{
  "n_layer": 10,
  "d_model": 192,
  "n_head": 2,
  "n_kv_head": 2,
  "head_dim": 96,
  "d_mlp": 768,
  "vocab_size": 2048,
  "activation": "quick_gelu",
  "norm": "rmsnorm",
  "norm_place": "pre",
  "norm_eps": 1e-05,
  "positions": "rope",
  "rope_base": 10000.0,
  "rope_fraction": 1.0,
  "qk_norm": true,
  "attn_scale": 0.11,
  "bias": "none",
  "tie_embeddings": false,
  "parallel_block": false,
  "extras": ["capped logits"],
  "init": "trunc",
  "init_std_qkv": 0.0377,
  "init_std_o": 0.0468,
  "init_std_up": 0.054,
  "init_std_down": 0.054,
  "optimizer": "muon_variant",
  "lr": 0.00693,
  "beta1": 0.95,
  "weight_decay": 0.0,
  "lr_head": 0.00911,
  "grad_clip": 1.0,
  "warmup_steps": 30,
  "schedule": "wsd",
  "decay_fraction": 1.0,
  "decay_shape": "linear",
  "final_lr_fraction": 0.02,
  "batch_tokens": 16384,
  "seq_len": 2048,
  "doc_mask": false,
  "train_tokens": 110400000,
  "steps": 6739,
  "dataset": "wikipedia_en"
}
MLP neurons of a small language model. Each row is named by its layer, matrix (up: input weights; down: output weights) and neuron, and shows model dimensions 32-127. Each number is 128 + 32 x the weight over its row's rms, rounded and kept within 0 to 255. Numbers have three digits each.
A block is one neuron, or neurons of one layer that tend to fire together. After each block is what it responds to, as a language model described it from the Wikipedia text at the highest values.

L7.up675:197068094178066099129132160054075130145120170140127083117151145145129147154125101123147124070104208132126140101114108145175160130110112212091102136150118062109149073120073123157170177051135102115138119159144148151199101112173116079140182107134157124133076159086084168125163129121141138120
L7.down675:127145182181150091125153098100131102095139090164095132126111099151154090144138067119156115136152112079152111108096107138163087115160114126151119173092192155163111116008145115136173077161141121143136145089092071102151087111141161131171102160097104126173105123111082103158076102111073068043
Middle pieces of words split into several tokens, such as ni in Jennifer, ten in Nintendo, Su in Summer, plus Greek/Cyrillic/Japanese bytes and years after in/January.

L2.up330:074117149111142090100112118155159084115049124159109132153099136106121128105155133153191162121128160149141052135099124131120190090123140121164132116117138113128172157068156154136129185109116142110107116172123097116120156186134123122079152148124128206144134167155111119194187110194091152133
L2.down330:172136056143110143155135155112120139139170132094108115124173110147115114190077125100067109146150136133132197146162107135143083173115147150106094128142100133104089083179127098076165092142152106137152161054109148143140047077117122128189121075128119061092132099117150127101063142089152112129
L2.up550:139243139200153111171123125137137157148094167151159141145189110152098127076140083139117145152097098106106062153130170126118172152132166144111075142140117172091092172156115110128140104089145136106146144191128105199162083096144173122112138143133136160117182115143067107154131117138158159163
L2.down550:085050115062155167089117135172130112109168077137125099142090167083107154200114205122117141080138140142139178115107083135112091094113073092176216116102105103151137047114163137142136154148108133152101101062143176059107182167071104135152105111166176070120096163121173112120098174092114115104
L2.up576:137111142103159076068120132136136168140112133145144088138149077114137154088172074065190111100052103150178157144086106126147177129058147110120121152115097112163095110112189144151117144154096115132143110107096099175121170178106108193109185174132156182187133143103128056147126077132187118159
L2.down576:114137105160110166157139116103126110100145121130095182152127198136097086187128174203073175153185154131071129137180144107142084143194124109103142107116162127110161136136046100119113124120136167120114142146161150102134089067088184083143098072149130078088138155144131184091114165121091099109
L2.up696:119191077066112127060108091158170112144167157133119151145166069156150096114178115146178115148153104187108188068121111171077128176149112131177108092146102121114133110101122189164121127151170097115127100168140120163123114131090108144116135070153151146140098103153104127108097131123066157121
L2.down696:112058154163160177171128123076095148084105094107111095126099148101124179189113166135089150115114178037138100186124121128207131078102132126120148183133161170167114117142161023114128130113090153125131181113126142103121118125139151100129124173103109100113197165140203187144152110118169096112
The word population after a or the, in place and census text (a population of 1,607); weaker on nouns mid-phrase like series, episode, state.

L7.up260:115105124063094112103109128078164159173111133174129126118195117141137111094114135090135143121146151133152079158148134078153175134088112138144080188095151079097127107147124097143097098131092123129073083146096195106091137135071132132138152143104106156087165214128093195140121109148120113138
L7.down260:142139140102103108179148143143136132070066140083122149134069111131089109122210079176156110164146120115133116072092121179142113098134176143134151148143148144146119183122166157130153116092154112136162139035159126193166148129190092165101144164131100139145092071119172126107113130068172158132
Main verbs or their final word piece right after the subject, often passive forms before as/by/to (described as, known as, used by, held, said).

L2.up267:125174167098148106123128179112156127171119102172098108124161093106096119146128092115133123188151071048177099161144128099042149146129143090124104125150090077116116126141095115130104113100141165114120078143147136103157137096132142062142112115137106139131061151161112152141144140146119130115
L2.down267:121064084123144144167108106082105142140120154110142167138111142131106140086130158175119120086090154214121140109078154169166115128133097127114207138156181188128144096104134132153146173147149092122149178113130161175117127177137099237118119134107125112112177135098154097155119145120152169095
L2.up549:059141169165146180106098168163100116103082075146143086123188112152043107114119158130132163183127151085199115097154086062100121175081083156133141092182087130119132078125146150103157192181126127153133157105171133142090115115107096191166178090130117116139136121111152081150119137121095112095
L2.down549:171096119080135066145155097104178153152157187115133160129133137141215167174113082133112108083129109176098174185120175154148113067180190127127096171080167144138143200144071129155127079103121120103135109147129157113175136142151153065093105163127152139124144138124094160105165120114156127164
L2.up666:134158153128108120146196129140107103096073099105151095125110106148106110169189103135161132147107115168135104146095118110182137141100175139118136100145140147105162132115151134121108109183114158178167111092102114103114136140135120168084130134213126110124158108108118105105096132111169099137
L2.down666:143082116128171107146031109104141183181152146116087114111148151135100126111079139140082104115114137094126159117145146164106130154128093109111085159117144105192086116136109112133144147055115106053113170150166154182100107134089147098187142109067136160093131185180157127142199149132098172136
L2.up728:124141103146131123073046120126138156134165112099133113150137104136082178128076104090124098192202083139129098126069056160130096098125139060151173164169096118162091159100094039107163142149154164088122152121150106134152122155127111136091155124156138134131175081130119079083098137186086152125
L2.down728:149113123139078136147206135149117102104102141161141126126076126092162067113166126149172171069047141157159146165157178092126146154156122173107098066093147135092198080169145189162078108060080130164123104161116161125121125097130146134189103164141139123103095178155153155158120142091170093131
Mostly the word located in place descriptions (is located in, located on the second floor), plus scattered tokens in tables and lists, like office, version, or name endings.

L5.up202:120118073152131103113078149137093129131144146118093112173130122127090173216141138103145114066148101122184149110101113140159006062104152160129087064132135104107104155157125137111081118146183064117144133107126135130122119126109146129129125111120140145217122102063099138161084126139100084074
L5.down202:164132175117107165156150083126181160111116122174149125041103138155154059084151145124102159153114132132089125136118141129096206161146119101117150202088141172116190097119104166132150180105100177161139113118135156107124099115175116122128115159121156124047116100218121128151119157119202149196
L5.up383:087128146112141088166179071121174139115166139162168115153128092137143154168051091123120125095085097131120142119127084147077139128105120089169122128134085135109147115121147134144112124122139096132161128101111157108091078105107084185178106133135146210128090159143138173124099145099103137116
L5.down383:164075073156102177128071184181098164145106146067089138065134152139107137105127163125124179149139174105110120134151176100137106091176161171137107131100131124117118175111110120151109106150128222129139120140097132158137193153108144072085156152116157068112173124117127107102138116126138148134
L5.up598:109111099151073108130107109153135111141100113135084135090090163113159129084119209070138190163122144141144138101081136144141165127076104130117175119159140150084104118151104080065102148072124117076140138164128183116111120063164138117169140193117143116207108060106115155138121161128163139120
L5.down598:168135110105167152138146149134114178114137104090174121154165101155113111153157076133151121088133105135137108060212079115105093138113173119119081150101083102123118172084114170188112104157125196165104123137108084157101116124091111133109151095188135164062138212129181075154138095147069156142
L5.up710:142140146081088118110066149065118107159096158151083165156125147142136173100143220160129158169076138112205148148129165116114163124135140140104099164072055094151145099133111152123134136144072136128178109114106194102068129121146090178050094085072176138116156111142133167134147087172087123141
L5.down710:151099120161142188107171139175154154158157145176173116123147122097165096161090068086159079108163160131121079107101093158139093154124078145116177124157165165116105136148129131105103096126113107080118057148129147106153186133112154092144144196172112112140082120093145137080129137042149153113
The Mc prefix of Scottish/Irish surnames following a first name (Michael Mc-Donald, Cynthia Mc-Kinney); weaker on year digits after 19 and CJK name fragments.

L5.up269:093177126142146133119112161104132174122127130126102164145118175097111141160140123145153136135101137154135098169096126134107132141107163191138157103144148162124164166131118105081177154134073084072179211147108188156105129104068190095122123136118159108196214103183187131063103110144108143148
L5.down269:127135143159142134148190124135145099160138078126097106116149093108162137089080101123091125114135109097130090087128126158145170095158128091119165183105121099084083116123125169148123039131146168092127092114162111153139121159195137129114108152082123141121044177107112096216107209158109093109
L5.up573:073104118117131030131114154079138173169128080109146108149108105135091166181123133118134136115074112165111067139097183128113123093154141150073148118148135087157149071126137094106136165138155114153051125162119120107202168087121106132080103217088116112149118120113152066197126123158120130146
L5.down573:147136082160107159128135127161097104056092148122129168165121141144153133126128114083094157094143127156101215109181086143090162175107116146119087132130150103150121128154195150112108062118079101110177095155168115131067071236131102136162134125164186109121104158140081159110144107126124121123
L5.up601:108153132132156164049130221084084164157149110191116122164060125126122125128184081139115157133172129127111140129106114136160123132118179128101096126159150139164179172129149085076158127062074090157134136156107137157119126075116168100108149190189070106142117117147129173139072122146110145103
L5.down601:141153104114096142226104075150145140120109139076120161100187138168135118104063214141103151110100152150116106129147161126130119126166083116143143176120134127106166050175133192178094138149140151069133130086159106102143173174108085168163111095062176119114172117110108136082141103099174078082
L5.up661:121161144179159140095176194141166126192159122118090132153128089160086104110067143090103097100118110147169129066118129051121144116079181098138065112098124119146146122092088128132138131107170150110085117146134195133140144098069082175141124116136153111095136133138126162125090078173100123158
L5.down661:128104135092102141201050093137061159088104125143159102047127174103150148133162107168113145151142156145087115191138129191122113145170098129148211164159144137121139168164156198105121142123069109124174146096124082096112099122165153096098128151160116161153172136128139131123164163098184102082
Closing equals-sign markers that end Wikipedia section headings, e.g. the final == after "Career", "See also", or === after "Exit polls".

L2.up125:093126159119114108175134119117118156171142152112119084143081122162093149097137148142123087084081111143143175160089087138111143119088146117089116136119116072139173139117091171092122154196199130113176108151104111136126148115105184097133137121121115114132094185107094169140070160068134101130
L2.down125:171120096150170122085137125137097123122120091150152202092084112112149106165123120125154185156168128118148103077122163136120144144133089122145135113143151163103133114160170102155136112120085135117148186156151140149129107141099082151096162117128135160102133067147174119158159095216131130140
L2.up227:131135080157138090145113099164130198187123098145104125121169110145067184191190153120180129157144122153055144102062171099120193156089131173150084097145155177114136084090127137138128116124142108076131152113097095126181107140097209061108130099123088104129092124145074134189149222127129165086
L2.down227:149104168065110181105132157116137052075129148082151129137100134099170092074116101108063153088084122105192102126184116158135115084161152086095184112119133085118124180168121124125159182102117143166133094123135122133100139104140090229153143120110156147136185102148156118071110052148126078166
L2.up620:123158058115176138183097159201159146118128142116144116118118101139050141086137099178140136069117100089143166134136106085102124118112105178120120154132114120089094101078181166105164142112111147103122097197108181083159099102105181135145158098110167128041104164138090164065099079193097149106
L2.down620:124094185149126092087133126042115105146123084137111138133144187132166132152114160134152106206163152155143113166113164172137188170123142117159176128108164127165127134204061116132129111130140142118122187070136087166086168166132104140109103129139112140179113077109166106207142139069145115132
L2.up635:055113060137161133170107212145172091195108044166142129101181105139097117156129131087163143095142173168178152170086109099127140138140132151113152137135132114101184113132145080161141134106149129138129099126130227146127061151074147107090133157065097099080116166081121158156095177128137130068
L2.down635:201133213102106116075152090113095178101160174121105129144068122118130129063089160181120090156107084095117088051148155125102117121140115134138161088133086143134091143150067189092162097145135099083143143129128030175118169094175141188164137119191213182138114114146134112123133145158133117173
Partial byte or subword pieces inside native-script names in parentheses after romanized names (鈴 of Suzuki, Hebrew, Sanskrit, Cyrillic), plus weaker years after months and mid-word pieces such as Montgomery's go.

L5.up61:171174108068114116175072133183157098077114116100131131154159168158065125121130138158143173158145091069139043102191153150193148118108112144093154056121134098110132107163126113138145120107074109099173114148116141125164150116142164175084135102121189158121156113081110174164148167109114108159
L5.down61:105074160164140088062164101068100149179125142139123053089119104080191134136098108116109074107120158178130182159113107120088101143103130149155131185178114149147115110101096132145137105144165123176075195128148135123085128167144103100183115168095095089087098130151168083086117105129144121097
L5.up99:086116073098106139119076104142127139156093082144134109128154153081128114168144157138196133062134114098088090125174154075083158172128113095174096101066113172110157101118128078067068138067067129146133126150147162125121143119147129183104143131094163186178150176135126128132079144159089143110
L5.down99:148131166145142105190182181134128103105136201093094122119113092202123145097147111124113127193104179160185110140081078170220086067133166174069169148168121081149124132133113154164207133175183126116107162112110137129122090132101154079141133140160119065081118118115127151093160111106144123137
L5.up178:146124158141189135162047119102148118118191129114124060079126099140136160132177172096151100104096134167114136125117128128100118104127147164151172088143107100180112100103085122109091129110090113085135125147145218160145147110101100135169112176150155150089154118165121116151147158130134143123
L5.down178:124142073085113150118151142100087138174075103144137190201122167112110119160117126149138144131123132106168125122146084146122140191102090069081073138104114140105154142159141151128104087108148131188142134100124092123123126143171113133074148117130075109157103130111129119141113074102095132096
L5.up604:135114078117150070126053097089160104163127143139133046128101137130060123108105118116170144131132120123140121154110089197168146119128149114150088108126115117126118104104143113082106106126123073087106176164124168154104120145134149160171134102082165130118134166108089190148092163130089156100
L5.down604:133125165136113180111192184113139165088142119145108192119179110146185151127125130123083149116103129137134125084145164076070106136151090114100137118118164115115143189137124115158132163115173174154153071107113137115147138130121111123063107201175130139113152081155133049102147088130118101114
First verb or predicate word right after a subject noun phrase or comma in encyclopedic prose, such as wrote, located, based.